config.toml
num_hidden_layers = 23
hidden_size = 192
num_attention_heads = 3
num_key_value_heads = 1
head_dim = 64
intermediate_size = 768
vocab_size = 8048
hidden_act = "relu"
norm = "layernorm"
norm_place = "pre"
norm_eps = 1e-05
positions = "rope"
rope_theta = 10000.0
rope_fraction = 1.0
qk_norm = true
attn_scale = 0.125
bias = "all"
tie_word_embeddings = true
parallel_block = true
init = "normal"
init_std_qkv = 0.0352
init_std_o = 0.0
init_std_up = 0.0352
init_std_down = 0.0
optimizer = "adamw"
learning_rate = 0.00187
lr_mult_qkv = 0.4
beta1 = 0.95
beta2 = 0.95
lr_head = 0.00881
warmup_steps = 557
schedule = "wsd"
decay_fraction = 0.795
decay_shape = "linear"
final_lr_fraction = 0.1
batch_tokens = [32768, 65536, 131072]
max_seq_len = 1024
doc_mask = false
train_tokens = 629700000
max_steps = 8625
dataset = "wikipedia_en"
MLP neurons of a small language model. Each row is named by its layer, matrix (up: input weights; down: output weights) and neuron, and shows model dimensions 0-191. Each number is 128 + 32 x the weight over its row's rms, rounded and kept within 0 to 255. Numbers have three digits each.
After each neuron's rows is what it responds to, as a language model described it from the Wikipedia text at the highest values.

L17.up182:109095131080121094139089115160181081131128121181170121112088116156135128136114155156096119091131135148104152183163174101119118130157145114160098120087158137141120185156080091151165155119115095125134141144132125151115093166137118157103152146179106125164131158168073184170137086122173061141092166092094140068108150134162146131112103143067119138173155086087127051098094123145163185078137066138117114125135183156124184113183157084183120144194132120124149121141154094092086088147105155116069104087165167132126132158107061119184137225096122158112097107161134182128058117089146089118
L17.down182:129130169132152131110063070095101163170093112117111126109099099092079072138149136115125113109095132143169109150125140099162164136187137107182117172147160127136113104124168148098162087146179097091147128185100121137138184124203177122103108119145155176081120117159142197110164098153064170140131160106173111144096080063145125088064126119134141146141177037152158147147187105121138068161105084122124175121107167110044117095143109132090123164116150150156106113121102111110143117134166100099112126153132083102139145189005132129127105118146125095128181170175150099132135115119162155108
Responds to: Truncated verb stems

L8.up761:101142180141143171094142130151171089091143167151121119160137105132125150100131126132194169097127088133126125135120130126127132177183094131068112095132210099129178126094131156115129212123145066075128142100128146123125104143108126168117099085107126097170135138192119127117101115130043124084177112124113136181088151132143140184096119161117166113143196034119068152099150198146161149105096116190138114202116117152132132104084134123163143084107140160088128130104169073160102085111119117144117182140072089044134137126106113114111200196159091118108129112141146097161118182130113125121
L8.down761:166107146143122132129117185094140151118159108138135148090112074193155179125082115150125098143162085157128179075186160130086079149104114198208176151115133151081142174124145128161088078107143145093131144127064090136130093121112136144102174077105119149067127117172180104128163142075140130155141092127103080129110148081111133145113097060146116141148155141157169160160153155124097145123134123142165054161130137109146133105128082153160091138062138154163129087118144197090131131144132111141104102122169211198104068090138125110176070141130128155115136114150071149081101100129058104172
Responds to: Year prefix tokens

L17.up203:117124130096188157116115162137170117104161087078117105117110126108139114122109132140144175111125103129160104133138166143086075112129119158120089143149151185105159069138125132138093156098076079155176126109161162132124083159139151162084140125128119131137106150086141129088173135167117143086112220103122082124146111158148124113126144182151152141083077145170086113112084149132105090155102222189158127172101110157127092142220173156111129115153138120160130109132126088183139117103040199088108158141114062068107161137112124096153093174108052068151110109107075144112130149174067131169
L17.down203:124081183129155108164136122158157143176107085176098143134149090180189129115136178108137164165092074138128149201154159151086167140176102113147099149142112156120138204136091120146124081088092121122145125129134146154128145101116191150118138096077130128200139160135169134118137168092068165072057109091117095154115037087112134219104129147134139128113139120118114121105127142115079132114135137188145110120134136183090113188117112130114074122154103107106169104121089130140066134146108167119197131135124123148093113088025142101131087154132111138042160139087095102142141146136087095116
Responds to: Name first-part continuation

L17.up426:129154199162114148120099107169133126094162179203141178130085158140032148145135182192108162125132088103137117125215134123135155140156124120063145107138176194142096089138105128112117145133158074133169131157106141135201115115121120112102188153131132084130101132107196134148084092136101074133157124150135193089125184091163117126137095120101167202138095121111114114057181195106149105110175146190144128157128142159130132083156104102149123130090099105149095129136115126147101106129080129125110107126069100083145086136094098157064165116078143128141131151112113111167097095110067138169
L17.down426:172119084124205184110136196142109143100106139156105089149102125107173109121171109119162153137164175163125076123115087142104146123133160175104140083117135114092126118095134128158123130112190173087118146113153163131125085059098110087152190071119068075099128121177066125160129111093156143190095104131122088179134072125108087088157148182194131103129141095128099108096092151092125130149143091084124112184123080131136097183108117177110143153157121163172118106149171165111168185089103102079123120118136157127128151118224150096190080104190136108133056106130110123142155124110137152129
Responds to: Mid-word and year-prefix pieces

L8.up438:062159159127121070103139139173148146076112173106135149182140166096122180148154115102146161123082101139135139160153140113076138186148200126046130138094174162082118093114112210089122087152123186114149141122150128092159066108113110140175130114170127143118119065126091203076168045160128122151143132083064167147147120177109147142058072125128085113135112144103110112064123157167137108154139152131130126116098114103164133074164144143129130112149118060124096188080136162128129158150143114116150148150123116092113120099088110066133113163085117106110135171104144164108122140108043112109
L8.down438:138144136120103071159189080137114118139074093094117125123075133152099078113141177137142124121119152136057078092140098119166164185139176149108186053110137184057110117125137082115139077154179128081121110123126129115176130124104109135160113112156115204146096162106190122129182108196148126142164099099203100080154133149145134107147172107146144167106154170126115122104089150106152153094144133070173133140172111169133170104170125103197101111156152123162110105130118114125168096134109131177078145137168131140173139123112130145113126161134124041082083089079119081153047074122142132123
Responds to: Second piece after capital

L5.up394:105087097170107155132114135130110145074151168092125190175149127098070147097112137145142125136100117171158141139179152135155175148131172144089121151113113161141138106150091102084073240155125141068115158102112153154134088141046117227096085182137108103140102108151095145144078102138111116112089155118154194079110115107181073161143125178112131114160157128132100103128129140140205108090164155127150165103175113152107123071134116079136040133174104079132150128094153079101150161139117144156080158166142106123161103121115098099122167123139110128118105132124173094186173130132063131094
L5.down394:053124166159138132146137131128086128166120154156182156088118117172121110104168096097175127097112144081100147107128144116134181184111102128152186122113203163149155144151064084096115151172151160132108161175068187074149117096088157087118119094177106139110059125083143110156087162144133127112086147108116110141083141145116151098160094096103141134131180082197086080096151160135133092112135080129145150065127146131172128143167159131158109146124154091116115064143130123161116101074102164173126156077125095099179144152171089182141091125103155119175096186150128060058170124153101136147
Responds to: Word-final completion pieces

L5.up152:045159118071109116130142128167132137108117135130125137139144160089147110092146120099103113120093111141188128125113181108151134150125145147058107142096110150126129151156176195139107067128116077128195103117134136069135101169140184115106144115127141165159133112149076173079173104132109066111121143080113116164152120168122142141112071086113157121128151165119082144099139124159143120132145192159154118114102108198147114114122088108123136101155115123152105170067115144194113060170114118105131226125136111148125125172106099145119113171090091084017138148124108193183165065095062169129
L5.down152:171114145214136161083163130117122158160121106097119147127135164073163088062107101132126128104133105100128077109170047098091154103050120124082181118173147120173150171097174113131114063114142145147105171139114139083097108101130147141184123074118121078082170163121094166140100110143132151102147135115156106204161136084170120135097089180140122167137104173139076106138121173174080171126121089153182122135076088112174066111130112135137146169109077120089119156151108176147134175144157148092137119113076167089193115094083158165139084156124104102139134151172101129089153125146138146182
Responds to: Abbreviation periods

L8.up333:136199200087169111155116156146136054095092161098151178087134116148122111114050164138101076116141153179108129136103162175127110125116116091095086133160150137104140139113084122156135154165124136139143102123206089036108135143098106146088152122156098078202164156161112093138116099093177083168045152162084144100191195129174113164126126134163101101058125063110134128146131148127152149140162104152124125205086166164156098104112116140152114090137163159134104107133148074149133109170116115179100141162113100133124126150078121138148107216114115128113115106096111148092110108148102147122
L8.down333:117090090119084082082110088128162131149129162152097099107046133159167179114131122080129164100152105098163089133166116125146135071115140141207086140126155156123160157139085137183123102189102133150087145164073105167114132158095101096140147104111105173089132155123127175165163127143114162132109128140141087062061098132086145086146149164108116119143124125145075133139140173123136180123174075147145119123182102107082206172139151131150148138190134089142110133136183109144130093134174188125083148139070084099120122177137082114104115115059076074132079112194188170160163133136116111146
Responds to: Opening pieces of split words

L5.up218:100131164140142055129119158150190075061141140173189103158099126147131218117096140132142140091134132129108124138141148197080160123073128145165171099214130161074188106137072086080153164107177077106111114165103147152073105118130128138125110138154110132123078149129107204126132131109113140129072116141111125121051146137141108118102155154165142116098147104255134146133122167094139178121166165095156122126164139144109132114174159129194091153146158161086142085127127146130167113107104129137128175150150105115156152137101094098160184100111091118129100136125149128072082064149111112126
L5.down218:140113160098092096116120143157113098090147081146127109095137069170134128078124156156143106098143107133153080181114138185062146129130119137119152112134134191106111189117107026152111134184153108106122157152146141107114078112120131120138189184140176123142078156115193202106126151086168129065098175155100122125100098168096091057130167112086155154175174137109136122146111154099159156128119074111104124134193166146121070093179108088150166158139139190103181095131086121176133151109134105158129119175148105177098083142070074186135100131133136141123089129134130105075131104147072155116
Responds to: Word-opening prefix fragments